Weights of a small GPT-style language model, trained from scratch on English Wikipedia: 4 heads of 64 (2 for keys and values).
MLP neurons of a small language model. Each row is named by its layer, matrix (gate and up: input weights) and neuron, and shows model dimensions 48-143. Each number is 128 + 24 x the weight over its row's rms, rounded and kept within 0 to 255. A neuron's up and down rows have the sign that makes its largest values positive.
A block is one neuron, or neurons of one layer that tend to fire together. Before each block is what it responds to, as a language model described it from the Wikipedia text at the highest values.

Description: Duration prepositions, mostly "for"
L6.gate355 [151 182 143 141 110 140 148 129 166 100 141 142 167 117 133 140 127 147 109  84 105 118  66 125 180 112 136 114 147 161 149 157 118  89  95 133 173 146 119 131 141 147 132 140 112 177 120 179 125 115 167 121  87 146 145 108 109 118 106 137 149 118 107 132 132 122 143 133 115 171  92 161 140 117 152 153 136 110 157 111 134 100 143 146 113 102 105 165 208  96 151 146 127 126  94 170]
L6.up355 [154 112  97 129  76 118 130  99 116 115 165 111 157 134 124 127 170 140 136 125 127 124 139 144 171 149 122  91 127 121 135  94 138 156  80 130 114 138 108 134 107 155 122 142 162 105 164 138 114 120 197 112  74 139 127 108  93 131 126 142 110 132 143 104 177  84  89 146 123 113 132  94 122 126 144 100 117 138 138 104 129 102 156 129  94 152 114 169 128 162 140  72 132 143 120 167]

Description: Passive participle endings
L6.gate358 [147  89 106 153 114 128 144 121 117 131 134 153 173 146 139  92 113 129 132 138 113 124 128  74 132 135 126 110 148 146 163 148 125 114 131 168 135 137 141 121 202 149 128 112  59 130 149  93 131  81 116 159 119 164 141 183 178  97 133  91 125 126 135 172 134 144 118 123 148 143 135 184 153 108 139 135 121 130 125  79 138  99 125 139 152 116 131 130 127 109 123 139 139 138 137 118]
L6.up358 [123 101 137 120 102 119 102 104 128  92 136 176 116 164 101  89 159  85 112 149 136 132 146  83 135 112 132  86 130 159 128 104 124 125 132  90 113 133 145 160 158 173 117  75 107 133 123 177  97 157 129 146 150 124 135 157 152 214 102 148 139 127 123 107 141 133 150 166  87 145 142 134 128 103 142  95 155 126 100 112 100 123 162  87 147  98 144 138 120 102 109  97 140  75 142 104]

Description: Passive past participles
L3.gate237 [132 126 110 160 156 152 112 172 118 126 109 107 113 114 124  94 113 124  80 107 158  90 153 136 139 143 106 134 153 132 123 128  72 134 172 103 150 111 124  84 111 135 112 102 103 143 155 110 133 144 158 131 162 157 105 122 189 131 137 110 125 135 169 123 139 122 156 122  82 108 101 117 103 117 128  92 121  83 156 161 131  88 108  86  90 145 124  64 124 152 110 130 175 114 152 154]
L3.up237 [123 118  89 133 106 142 126 128 157 136 127 118 137 143 146  92 148  98  90 122 134 114 146 120 120 117  97 183 159 136 146 161 151 157 132 125 153  92 111 147 134 108 153 109 105 143 139 130 139 112 100 125 132  88 108 119 139  79 140 140 108 133 139 150 149  88 130 129  97 153  82 149 130 175 106 121  99 102 131 110  47 136 100  94 162 133  96 145  90 103 116 162 130 142 105 134]
L3.gate436 [122 118 171 148 146 159 138 129 135 121 141 118 137 129 107  84  89 138  74  84 118 132  99 166 123  96 107  90 165 153 148 144 132 142 110 135 150 115 139 121 118  95 128 150 128 126 169 130 154 156 156 204 146 136 129 111 141 135  87 106 107 125 150 188 122 113 164 135 119 103 162 109 102 140 116 130 161 134  97  88 109 132 118 152 144 151 126 163 162 191 123 153  98 136 121  97]
L3.up436 [163 138 147 132 118 127  94 136 148 106 100 160 136 154 127 158 141 170 132 165 162 131  98  69 116 117 106 113 126  91 135 116 108  99  66 141 129 157 128 138 113 116 151  92  82 137 157 169 116 140  69 146 151 132 140 133 150 170 142 122 110 107 121 129 126 156 134 164 137 143 131 132 161 132 104 118 134 110 120 159 124 165 127 154 134 148 121 101 103 148 137 143 100 124  63 125]
L3.gate547 [115 119 134 166 124 114 152 150 142 118 147 104 137 116 130 106 118 141  96 135 141 155 145 148 129 105 120 125 124 121 193 116 105 151  93 169 128 135 131 167 121 153 179 140 141 148 159 172 120 136 132 162 131 143 120 136 112 145 144  89  99 114  97  81 125 103 122  83 193 144 110 125  87 144 113 165 164 139 161 129 106 159 114  82 112 138 132 150 119 122 112 188 107 135 136 116]
L3.up547 [119 132 144 135 131 147 165 127 127 125 157 126 148 130 148 139 138 121 101 167 158 151 119 125 136 128 143 146 109 139 122 134  95 143 172 113 123 152 158  99 129  90 142  83 125 106 178 202 101 141 135 121  92 119 109 156 105 131 163 131  86 135 135 132 162  94 170 144 129 117 187 109 137 122 137 128 162 156 111 136 117 119 121 170 131 120 125 139  95  86 101 137 136 116 110 146]
L3.gate603 [181 126 160 138 154 124  79 118  91  99 159 132 176 199 130  99 142 125 159 104 162 135 124 128 137 156 145 120 145 132 134 139  98 148 135 105 136 120 112  96 182 153 134 128 149 125 165 115 136 126  88 143 150 160 155 142 124 103 139 118 135 106 151 129 143 125 108 145  99 140 162 127 127  97 151 141 108 138 120 125 144  90 130  76 145 158 137 118 123 131 127 108 167 134 121 137]
L3.up603 [105 126 114 123  74 123  72 114 118 108 126 121 146 120 173 139 133 105 127 120 116 124  78 112  86 117 147 148 145 115 132  94 123 120 148 138 143  95 140 157 150 127 133  92 120 145 151 142 122 110 152 161  86 130 108  86 138 158 116 148 106 111 127 128 139 139 159 124  87 128 148 163 142 103 130 113 163 131 148 123 152 160 134 124 151 136 140 146 126  97 136 110 141 149 129  58]
L3.gate638 [129 132 168 114 104 133 139  76  98 125 105 100 157 150 135 146 115 122 147 150 163  88 164  96 142  76  95 104 107 124 127 133 137 124 144 115 132 140 104 128 140 166 124 148 151 151 129  82 145 148 140 133 122 127 117  92 153 148 133 153 133 121 130 124 113  99 140 129 136  90 126 156  77 148 113 151 114 129 121 129 141 142 128 117 144 112 126 146 103 169 111 102 142 122 104 122]
L3.up638 [138 178 136 144 185 126 126 164 108 119 110 137 148 169 141 110 132 130 110 156 110 124 186 134 159 144 124  88 124  80  68 122 112 150 109 175 120 116 135 140 174 143 169 136 166 127 134  90 140 117 101 131 129 106 177 136 119 135 156 113 123 134 139 112  89 117 124  71  92 139 122 183 104 145 118  98 125 136 142 121 116 153 161 149 150 122 142 138 103 147 134 165 133 135 123 118]
L3.gate752 [ 96 127 123 111 129 124 108 135  98 175 111 147 137 123 134 125 176 112  99 148 132 126 127 125  90 143 157 150 114 132 135 142 152 121 126  93 128 161 134  94 174  77 134 114  71  83 136 136 147 168 134 156 126 109 104 204 135 102 122 124  85 125  96 155 108 103 132 144 167 137 116 177 132  94 141 117 131 154 127 112 159 139 134 118 143 140 124 149 122 145 108 157 105  97  61 111]
L3.up752 [120  82 182 114 203 137 136 118 104 112 134 160 118 108 105 126 147 110 121 130 168 136 184 106 151 119 153 100 127 147 114 114 146 123 122 137 123 133 135 159 105  60 149 168 154 142 136 138 109 166 157 122  88  92 127 130 129 124 109 106 120 129 133  88 172 101 126 105  76 128  79 183 107 172 120 135 108 163  92 103  91 147 108  89 140 127 123 113 132 141 150 162  99 165 121 147]
L3.gate808 [136  98 148 154 160  79 136 124 119 157 156 136 116 128 136 102 140 120 145 134 137 141 172 132 137 155 157 118 107 148 157 122 130 105 100 142 118  97 118  85 136  86  97 148 167 138 134 107 130 156 138  80 129 176 128 140 140 124 136 122 152 116 148 142 149 144 159 121  84 123 115 136 113 158 164 128 104  92 106 110 140 149 135 144 121 133 144 127 161 121 127 134 125  97  96 145]
L3.up808 [120 145 103 150 150  60 130 144 115 111 126 125 107 120 107  98 163 134 136 104 123 158 176 135 160 104 108 166 159  91 168 102 119 115 143 148 108 182 135 157  77 140 118 135 144 176 164  98 117 139 148  89 100 131  83 131 150  98 157 114  92 132 118 182 150 112 141 119 141 153 113 114 126 179 134 169  91  93 118 110  95 157 173 116 126 147 163 146 149 141 115 120 120 141 102  98]
L3.gate1131 [192 156 158 144 129  87 124 102  97  93  88 190 115 126 103 105 117 155 137 132 111 164  94 128 128 150 123 117 120 142 132 130 146 123 147 123 127 126 135 144 139 151 178 104 110 150 152 107 151 126 108 154 153 147 116 119 164 122 179 139 128  81 126 119 103  97 110 117  92 149 144  97 120 127 123 108 145 138 115 132 103 100 163 138 146 123 134 133 118 112 141 117 129 115 125 147]
L3.up1131 [197 155 123 125 126 120 168 135 110 146 150 147 118 118  97  86  58 157  98 141 117 122 134  93 149 175 135 100 130  99 112 147 115 116 105 124 100 127 151 144 160 113 128 107 116 145 127  89 102 117 112 163 126 139 170 115 123 118 108 124 147 155 122 170 140  74 168  94 118 156 131 171 118 105 122 172 182 104 131 101  92 141 137 123 154 131 135 135 126 136 114 153  94 175 162 153]

Description: Predicate word endings
L5.gate49 [141 129 156 139 143  70 135 166 100 122 135 124 109 145 144 110 131 139 129 127 106 177 143 117 124 117 105 102 149 117 169 156 128 145 141 156 136 121 136 130 158 136 103 114 106 155 176 125 131 121 135 124 112  94 121 161  98 142 156 177 120 129 143 151 130 102 155 113 121 134 114 129 173 153 143  97 127 142 141  78 128 159 153 116 128 122 144 172 124 145 131 101 138 133 133 127]
L5.up49 [142 127 151 165 149 161 118 156 111 117 155 121 122 125 168  84 138 155 157 102 118 147 152 114 194  99 128  89 132  94 105 124 145 110 141 121 176 158 149 150 182 133 100  93 106  82 140 117 129 162 139 125 130 142 173 130 113  98 127 139 118 111  96 117 111 115 116 157 125 140 135 102 174 115 126 130 125 148 106 112 105  85 165 118 189 122 149 105 123 122 138 142 156 171 140  87]
L5.gate79 [152 125 126 137 147 143 143 140 133 156 157  95 132  91  98 102  90 116 126 137 124 117  96 197 144 119 130 118 143 178 127  88 113 133 114 126  90 158 110  97 158 181  86 128 142 110 118 154 141 134 131 132 126 169 131 118 140 135 118 122  85 154 124 158 161 153 134 106  71 155 115 127 108 124 136 129 151 107  74 128 111  92 156 144 135 117 158 145 112 126 130  63  95 134 123 144]
L5.up79 [174 130 113 115 141 105 159 122 120 175  83 152 101 125  71 123 127 116 135 102 148 178 160 127 139 132 111 121 166 140  89 145 102  93 122 124 131 138 109 147 131 118 117  93 158 149 141 110 124 147 145  82 123 149 152 133 150 103 161 110 102 182 181 107 121 130 121 162 123 153 159 139 123 163 131 126  65 145 165  75 122 101 124 135 138 154 149 136 156 160  74 100 114 103 157 101]
L5.gate125 [202 141 118 127 115 134 122 131  77 136 149 131  81  89 125 142 150 137 103 154 123 123 155 124 174 143 114 111 155 125 181 110  80 125  91 116 103 115  83 133 155 155 144 116  99 115 168  90 132  94 135 145 120 134  96 120 142 128 116 156  89 140 130 133 124 101 129 125 125 172 121 139 111 131 106 140 167 152 134 101  96 149 165 114 144 154 188 147 163 134 100 127 117 145 103 148]
L5.up125 [200 142 120 167 129 129 152  96  98 142 118 152  97 118 101 103 156  82 137 139 121 128 114  95 139 155 154 147 144  96  97 117 151 133 114 129 128 155 123 156 175 109 172 101  79 159 157 112 138  81 144 132 146 158 103 126 110 125 151 134 116  87 104 169 152 131 122 163  91 196 124 170 140 113 114 109 117 127 149 120 113 121 125 151 180 126 154 121 140  91 101 143  85 151 145 146]
L5.gate217 [133 116 146 144 142 132 136 165 148 148  98 162 141 112 111 144 113 104 102 122 123  94 126 138 153 136 159 125 125  90 127 149 136 154 103  90 133 180  92 158 171 152 131 153 124 128 125 150 114 144 116 120 125 126 174 149 151 138 137 109 147 132 134 167 162 131 118 115 123 141 105 115 104 113 163  98 197 121 121 123 127  76 131 125 151 151 118 141  86 148 108 149  86 155 100  82]
L5.up217 [107  91 118 162 110 140  92 133 135 174 129 145 147 146 140 161 119 100  89 147 123 117 133 106 141 105 152 143 129  85  76 114 142 102  86 111 121 138  91 113 138 139 153 150 131 126 126 156 145 109  98 163 115  89 110 119 118  86  89 132 134 115 124 112 162 100 136  90 107 126 142 154  92 143 117 161 177 130 120  92 134 140 134 144 146 138 113 116 129 136 136 138 140 155 124 122]
L5.gate486 [147 121 141 146 101 136  74 137 124 148 148 120 106  92 159 213 108 117 114 119  79 161 147 167 145 119 121 127 126 140 160 151 103 140 137 116 132 154 109 106 152 102 114  88  93 169 155 129 133  94 125 159 130 142 141 145  97  72 120 130  91 121 167 127 135 171 116 133 126 153 171 128 145 114 136 114 168 133 114  94  92  56 134 111 161 117 116 151 113 112 111 111 169 165 128 118]
L5.up486 [176  93 125 166 113 135 127 128 152 122 159 138 150 135  97 127 124  92 163 175 106 132 159 155 116 134 126 160 156 156 133 133 114 140 125 140 138 139 137 114 126 112  89 179 111 135 157 112 109  89  98 147 130 198  97 185 150 133 122 134 123 136 134 160 149 143 135 154 133 101 155 120 140  82 142 134 128 118 139 100  65 121 110 157 144 165 104 140 178  93 149 119 128 176 112 177]
L5.gate663 [179 140 150 107 147 160 113 121 156  95 135 117 129 100  81 127 134 103 144 127  93 122 125 158 128 113  96 124 115 117  93 143 137 133 122 148 119 136 135 159 111 110 145 138 100 137 147 102 112  91 108 121  84 136 125 134 159  84 141 155 130 124 129 124 125 135 149 125 108 107 124 110 122 159 154 123 104 115 110 120 132 162 109 104 143 140 165 139 153 109  92 132 108 127 110 154]
L5.up663 [140 189 134 126 130 121 149 140 117 135 110 110 153 107 145 139 127 107 133 134 128 131 120  75 170 129 141 133 107 151 129 113 172 131  67 119 158 134 136 190 131  84 135 101 159 121 167 139 161 120 129 132 153 116 138 138 168  93 150 140 140 141 130 125 131 133 125 129 123  80 106 111 120 159 153 158 117 123 128 118  97 127 129 109 112 105 153 138  97 129 171 127 156 139 123 151]
L5.gate913 [130 127 105 148 105 138 136 124 135 166  95 116 142  91 186 127 126 146 140 152 169 160 116 116 148 129 126  52 150 177 108 135 119 119 101 127 107 154 172 138 128 198 130 125  86 114 149 146 101 116 153 108 137  92 110 117 130 112 170 125 106  97 159 149 100  99 168 153 173 157 150 118 107 101 123 156 115 112 126 117 165 113 125 109  79 124 160 150 119 124 111 156 142 126 177 107]
L5.up913 [125 134 124  99 121 136 137 118 145 143 139  83 111 106 122 141 134 170 143 124 143  77 136  79 153 109 143 115 140 126 113  74 133 126 143 133 120 145 145 140 138 128 106 131 115 136 106  89  82 159 164 126 122 143 130 117  95 102 190 144  78 146 114 136 148 112 122 165 152 125 143 121  87 115 114 145 167 123 115 115 144 122 148 157 167 165 145 127 191 126  91 117 153  92 123 110]
L5.gate1043 [139 141 151 135 144  94 158 182 137 142 115 126 129 131 107  61 174 120 119 151 113 118 123 180  92 119 135 103 158 139 144  90 126 127  93 103 130 147 131 158  87 144 154 107 120 171 126 110 117 100 132 115 124 132 125 150  85  77 135 127 139 133 183 156 108 138 145 111 110 157 150 124 170 136 124 126 121 113 173  97 113 102 115 139 146  96  95 138 178 125 107 106 123  94 138 117]
L5.up1043 [178 125 149 143 173 114  86 134 132 131 105 110 116 131 137 143 193 111 129 155 141 155 144 137 128 124 132 132 136 149 162 119 142 123 125 108  87 152 124 162  90 165 116  87 119 154  96 110  80 100 102 141 118 109 104 123 153 130 132 130  95 113 104 155 129 105 134 131 110 190 189 140 138 130 133 102 141 141  77  80 122 135  89 140 142 122 117 148 129 106 162  42 124 143 130 136]

Description: Agent preposition "by"
L5.gate134 [109  88 147 182 147 125  92 136  98 172 101 113 147 162 134 120 109 136 103 106 124 132 104  89 148 109 114  97 114 181 147 124 119 147 117 105 108 116 115 164 134 101 116 118 159 157  90 131 112 129 142 114 140 170  91 154 109 159 116 149 130 141 132 128  84 127 135 160 151 136 156 109 142 152  99 150 183 162  96 123 120 135 167 113 117 115 114 112 126 131 125 114 153 132 131 128]
L5.up134 [125 129 106 108  75 115 114 123 116 136 122 152 158 148 117  93 100 153 129 101 134 134 103 149 111 138 101 124 114 137 114 102 134  88  81 159 123  97  97 111 127 114 127 138  95 131 129 132 149 136 122 107 152 135 128 112 113 168 135 151 147 106 114 100  73 109 118 142 155 130 131 121 120 135 110  95  98 101 128 138 117 143 157 117 162 133 118  82  97 150 158 150 193 105 128 129]
L5.gate147 [165 141  97 103 107 135  94 140 157 122 127 138 129  63 115 181 164 128  94 105 163  99 104 170 116 143 149 103 164 146  67 159 140 111  65 166 126 106 101 138 109  89 156 154 176 168 133 140 141  98 106  62 167 115 127 143 128 120 132 109 145 178  79 175 139 142 114  99 123  79 134 144 123 115 110 140 137 113 147 145 129 101 128  85 106 154 160 125 119  92 131 119 151 107 142 110]
L5.up147 [ 98  95  97 123 116 147 117 168 135 115 134 138 128 114 159 110 126 147 128 158 104 112 128 151 126 120  95 152 121 134 157 101 104 137 140  93 137 130 172 122 117 126 154 163 149 164 133  99 104 158 164  83 132 122 122 106 105 163 116 137 123 133 152 142 122 157 138 169  95 164 119 140 154 135 146  86 157 122 109 143 109 141 145 140 170 134  83 122 131 187 108  96 133 155 115 132]
L5.gate537 [148  96 136 154 128 112 142  88 108 139 143 108 128 156 124 111  89 125 155 153 110 132 141 106 153 143 146 132 168 149 179 142  92 136 134 122 126 113 125 101 122 107  92 105 147 156 161 149 200  95 119 115  90  91 122 125 122 157 156 130  90 146  96 140 121 119  96 120 108 107 114 181 116  82 115 170 137  49 160  87 133 154 137 133 114 126 151 123 154  93 164 108 161 136 112 132]
L5.up537 [134  68 132 129 126 111 109  70  78 113 171 102 128 138 119 116 138 100 127 142 156  93 119 102 111  92 116  90 114 122 118 119 126 132 105 168 145 113 154 145 157 109 114 148  95 103 140 148  89 131 135 100 149 133  99 107 126 140 175 124 138 153 134 143 124 122 141 152 118 130 140 113  75  80 148 135 169 156 120 133 140 164 152 104 125  88 120 159 180 118 112 107 113 145 148 106]
L5.gate592 [136 115 159 142 130 122  92 135  81 119 145  98 136 133  94 125 112 138 128  78 158 107 143 150 147 135 121 151 129 131 109 124 130 117  78 161 130 148  50 136 110 123 159 106 115  91 128 131 118  69 123 112 103 161 129 126 156 159 132  98 110 181 153  75 142 140 138  98 130 116 109 137 191 136 127 152 149 134 124 114 123  75  74 164  95 150 100 135 124 134 103 120 143  86 155 103]
L5.up592 [117 109 160 117 100 107  96 119 119 136 148  87 110 133 136 126 100 133 125 109 154 112 108 162 113 150 126  89 130 137  89 135 125 133 100 144 144 147  65 130 133 140 155 114  80 106 138 126  96  83 158 124 101 136 117 130 142 136 173  80 124 166 140  92 144 164 157 121 142 108 135 130 163 171 120 144 138 116 139 115  82  63  94 152 101 161 130 132 106 145 118 169 168 154 122 126]
L5.gate638 [103 111  93 146 106 166 179  91 134 149 141 103 101 137 135  87 126 128 118 145 121 101 108 134 133 127 141 123 135 151 133 129 135 116 154 145 172 105 114 135 160 126 153 108 146 112 135 149 135 134  92 106 121 119 144 156 118 141 153 140 127 139 153 121 123 173 146 153 122 136 191 108 166 197 141 151 156 102 144 103  84 139 129 164 112 143 150 120 152 143 140 126 113 102 105 118]
L5.up638 [ 82 113 138 120 178 154 133 125 138 154 134 105 123 134 152 116  79 116 154 159 109 135 108 160 101 147 109 127 121 110 120 114 122 118 145 170 104 121 131 139 113 164 159 104 129 149 154 129 131 106  95 104 119 105 109 139 155 155 137 142  79 107 126  95 141 122 144 112 123 145 158 149 130 146 118 135 129 110 114 121 142 139 153 125 133 172  83 140 173  99 108 147 113 110  91 163]
L5.gate760 [177  97 120 139 148 107 104 153 114 156 113 131 155 123  55 119 141 137 148  96 109 122 210 133 113 139 106 120 141 132 123 172 117 130 137 147 106 179 142  91 122 129  97 106 133  88 108 177  80 144  85  99  92 153 104 124 128 124 112 104 124 150 147 120 143 131 180 165 138 114 146 129 148 129 123 166 161  81 133 105 143 121 122 113 109  76 147 111 107 138 153 109 129 131 117 111]
L5.up760 [126 101 178 118 164 114 102 106 116 103 149 127 168 119  96  97 136 102 146  53 122 109 162 151 102 151 168 166 142 111 145 132 128 168 126 132 145 152 155 134 140 116 126 157 118 107 136 136 152 146 167 119 119 136 129 115 115 133 128 112 122 178 132 133 137 123 139 155 115 114 125 143 142 122 116 206 129 119 102 129 133 128 124 100 124 144 128 108 169 112 179 142  79 116  83 119]
L5.gate934 [113 140 137 121 138 140 155 121 132 124 165 132 123 140 103 100  97 146 107 127 161 128 148 177 105  95 143 141 107 144 127 175 128 120 118 142 142 136 130  91 129 166 135 118 136 151 119 124 116 113 124  74 133 139  75 105 104  91 154 134  92 124 113 119 160 128 140 166 104 126  89 127 106 125 119 122 104 112 107 130 107 109  97  90 129 115 139 150 165 100 160 110  96 136  97 130]
L5.up934 [147 124 133 137 127 141 122 115 146  95 109 163 126  76 117 134 173 173 150 128 144 125 111 129 152 119 140 134 148 115 134 143  71  88 140 130 186 131 106  90 148 140 144 147 119 100 151 151 103 105 114 111 137 129 113 106 120 120 135 155 137 165 130 128 153 140 116 148  95 123  90 122  88 150 115  90 167 124 157 124 119 127 108 155 174 119 125  85 150 121 161 141 118  80 143 109]
L5.gate1155 [128 152 124  85  97 106  92 124 161 119 156 149 134 124 117  72  99 139  78 108 132 152 114 113 167 148 158 144 124 141 103  98 112 139 126 130 160 136 108 150 121 132 124 120 152 123 163 153 104 117 117 130  95 114 128 122 101 148 161 138  97  94  96 124 106 154 116 159 108 124 153 127 108 121 161 155 161  81 127 119 145 118 124 122 115 149  86 140 183  97 123 130 142  68 122  96]
L5.up1155 [106 153 149  83 157  91 170 125 160 124 148 121 148 125 110 129 116 126 116 126 130 124 110 159 118 104 122 107 137 164 104 128  98 122 129 139 106 153 109 142 116 113 117 113 122 136 119 145 140 123 100 135 122 109 116  94  93 161 142 152 128 134 193 142 113 142 131 137 146 125 143 125 144 139  82 148 177 188 138  83 158  91 120 145 132 157  47 125 165 118 128 142 156 148  93 139]

Description: Adjunct-opening prepositions
L3.gate137 [ 97 161 116 145 131 139 144  93 122  88 144 170 117 165 133  77 148 100  92 169 117 108 125 141 117 124 178 100 136 125 115 168 166 175  82 108 123 114 160 105 194 110  97 163 113 163 109 140 149 141 171 132 164 143 128 108 126 160 155 109 127 112 132 139 147 120 144  81 137 115 144 152 157 121 156  72 152 158 139 145 128 103 128 155 127 152 147 154 105 145 158  99 111 121 151 142]
L3.up137 [123 151 121 115 159 107 138 150 150 149 100 143 133 140 142 170 127 144 129 180 143 111 162 136 108 133 101 106 125 127  93 124 172 156 138 134 149 123  91 110 102 118  97 122 171  82 100  91 127  81 107 142 119 147 132 118 107 168 148 123 136 143 113 141 125  83  82 120 123 104 146 151 132 153 133 114 115 190 168 139  99 120 133 100 109 129 145 134 136 122 144 128 122 106 136 122]
L3.gate234 [123 152 136 136 134 132 103 121 102 138 130 135 103 117  94 103  79 113 153 115  99 127 107 122  94 147 106 168 144 158 127 165 105 153 101 155  83 167  89 113 158 141 128 133 132 130 159 136 138 128 130  89 103 132 120 106 103 115 148 146 107 151 124 129 114 115 118 121 142 163 169 136 112 104  77 148 136 118  96 157 132 124 126 184 141 147 150 129 163  78 101 116 159 115 101 105]
L3.up234 [149 121  95 116 149 120 115 104 123 118 105 137  98 112 130 174  96 140 128 125 106 130 104 106 117 122 131 134 151 119  91 129 179 184 112 134 116 108 119 153 137 137 120 136 130  95 140 125 127  80 114 111 102 127 115  97 146 116 174  92 134 143 156 125 128  93 135 168 142 124 126 140 135 130 136 154 150  64 117 133 123  97 135 133 130 137 165 152 125 141 101 110  99 115  92 140]
L3.gate507 [162 115 127 102 102 131 144 112 160  94 122 166 143 114 126 108 137 106 119 122 134 139 107 106 151 138 179 154 104 132 170 104 142 127 145 123 139 119 141 130 180 122 131 105 128  83 158 133 153 114 123 152 117 150 123 149 130 130 132 140 144 157 138 122  83 153 143 155  89 100 187 131 163  90  99  75 159 149 135 136 139  98 108 128 152 157  99 158 140 138 125 155 128 114  96 116]
L3.up507 [136 170 111 124 132 142 136 102 141 139 153 144  89 145 130 110 154 144 115 161 101 127 108 170 109 184 127 152 141 130 152 161 139 116 109 126 169 154 216 124 147 159  88 130 117 124 175 114 131 116 167 174 134 128 140 135 113 122 106  94 124 136 167 143 141 159 116 123 157 163 131 131 149 175  77 110 149 148 163 141 136 103 120 114 144 137 117 131 100 117  88 139 103 108  92 149]
L3.gate610 [141 139 114 149 119 145 137 107 109 161 116 181 123 143 141 129 177 141  78  73 122 122 140 155 147 137 151 138 146  98 125 123 119 129 130 127 161 140 143 159 146 108 128 131 128 109 157 116 124 189 117 126 128 109 116 127 156 127 129  95 131 142 153 123 100 153  96 117 120 121 182 139 106 105 155 180  99 135 120 160 115 149  88 179 130 172 141 182 112 155 137 102 123 124 112 146]
L3.up610 [ 99 131  84 150 120 133 138 134 166 127 127 121 119 175 145 148 163 107 154 150  95  75 155 126 109  90 174 114 127 117 135 178 134 151 109  86 125 152 165 135 152 157 112 168  94 124 123 100  94 103  75  90 132  84 155 127 132 127 127 130 139 113 129 120  89 138 130 191 117 139 179 142 155 144  81 128 130 168 111 118  94 117 137 128 139 143  98 134 103 109 158 125 135 130 140 135]
L3.gate620 [150 109 103  96 123 104 156 118 157 150 211 103 101 107 110 162 134 176 138 135 106 174 123 109  77 118  91 102 111 131 121 145 163 151 125 118 160 157  97 138 123 127 139 137 159 125 162 166  99 110 126 151 106  97 123 116 167 168 132 148 111 145 149 171 168 174 134  91 124 103  79 133 131  82 111  71 144 135 126 114 116 129 121 154  95 126 160 105 139 146 125 121 129 107 145 151]
L3.up620 [105 113  97 120 167 146 144 143 110 142 159 152 118 118 127 143 171 172 145 149 135 113 138 138 108 164 152 113 134 141 135 144 127 114 160 142 176 147 138 123 150 122 127 133 132  94 121 150 119 148 132 124 101 103 131 102 110 127 101 113 133 143 153  95 123 126 115 152 134 114 164 103 164  76 106 146 121  78 130 145 169 138 135 133 107 123 116 133 144 134 125 139 128  80 104 117]
L3.gate637 [147 158 147 110 128 150  79 140 110 102 113 104 129  96 118 179 115 132 125 117  84  95 113 112 149 124 141 157 155 143  69 106 120 115 125 146 166 117 149 141 182  85 153 104 117 143 132 136 139 112 139 106 137 174 122  80 112 117 172 137  95 123  96 120 119 111 118 124 118 114 106 132 128 118 118 151 168 147 110 103 144 132  92 105 160 128 164 151 146 106 102 168 164 142 122 153]
L3.up637 [150 126  98 151 115 152 135 111 130 159 115 147 107 145 149 103 123 143 109 117 135 120  63 103 125 161 146 102 142 135 118  78 114 138 109 157 130 127 144  99 114 145 151 146 138 145  90 146 142 174 127 136 122 112 122 101  95 132 121 125 126 180 160 134  93  96 112 159 130  91 158 164 130 105 127 131 105 115 142 124 125 141 107 165 136 109  88  90 103 134 188 133 110 109 112 133]
L3.gate1021 [ 98 127 139 141 107 130 122 148 129 101 176 142 147 148 119  73 155 156 115 197 120 119 131 106  76 144  98 140 162 124 143 121 109  74  72 180 129 129 156 139  79 194 108 119 142 149 153 157 153 117  98  85 128 130 118 140 165 110 136 148 128 134 138 126 132 137 144 154 115 117 130 140 159 134 117 137 124 142  92 172 155 107 156 150 134 152  98 172 149 104 119 104 132 151 156 121]
L3.up1021 [ 97 117 114 133 115 118 127 126 121  99 111 121 108 165 127 101 113 127 143  96 133 124  93 140 141 132 128  91 109 141  87 127 144 116 124 123 108 119 167 104  91 139 135 128 156 122 132 105 144 113 123 105 129 161 160  90 128 122 157  77 159 167  87 129 130 134 105 141  82 124 130  63 112 144 129 142 160 148  81  69 152 114 103 163 111 142 158 189 104 122 135 134 143  71 149 127]
L3.gate1049 [109  89 125 136 117 157 162  97 115 128 138 127 148 159  92 132 137 138  98 101 110 120 136 123 111 135 118 108  94 100  89 126  89 110 116 101 159 115 157 127 155 108 132 128 121 141 140 110 103 117 124 141 110 130 169 119 144  63 136 120 108 133 151 119 183 142  40 162 157 133 114 148 119  89  78 114 111 142 119  95 171 144 117 145 109 151 125 112 140 142 154 110 101  84 145 128]
L3.up1049 [122 130 144 104 116 133 126 150  99 137 150 160 134 146 124 146 173 123 129 159 132 108 114 114 119 120 137 147 103 129 118 134 131 148 124 111 157 134 149 109 138 151 139 115  98 147 130 110 122 139 144 121  92 171  87  98 133 106  90 108 175 157  92 154 128  98  75 182 159 137 116 145 108 142 134 101 123 160 142 140 141  98 125 136  88 138  76 149 111 107 108 144  93 153 143 179]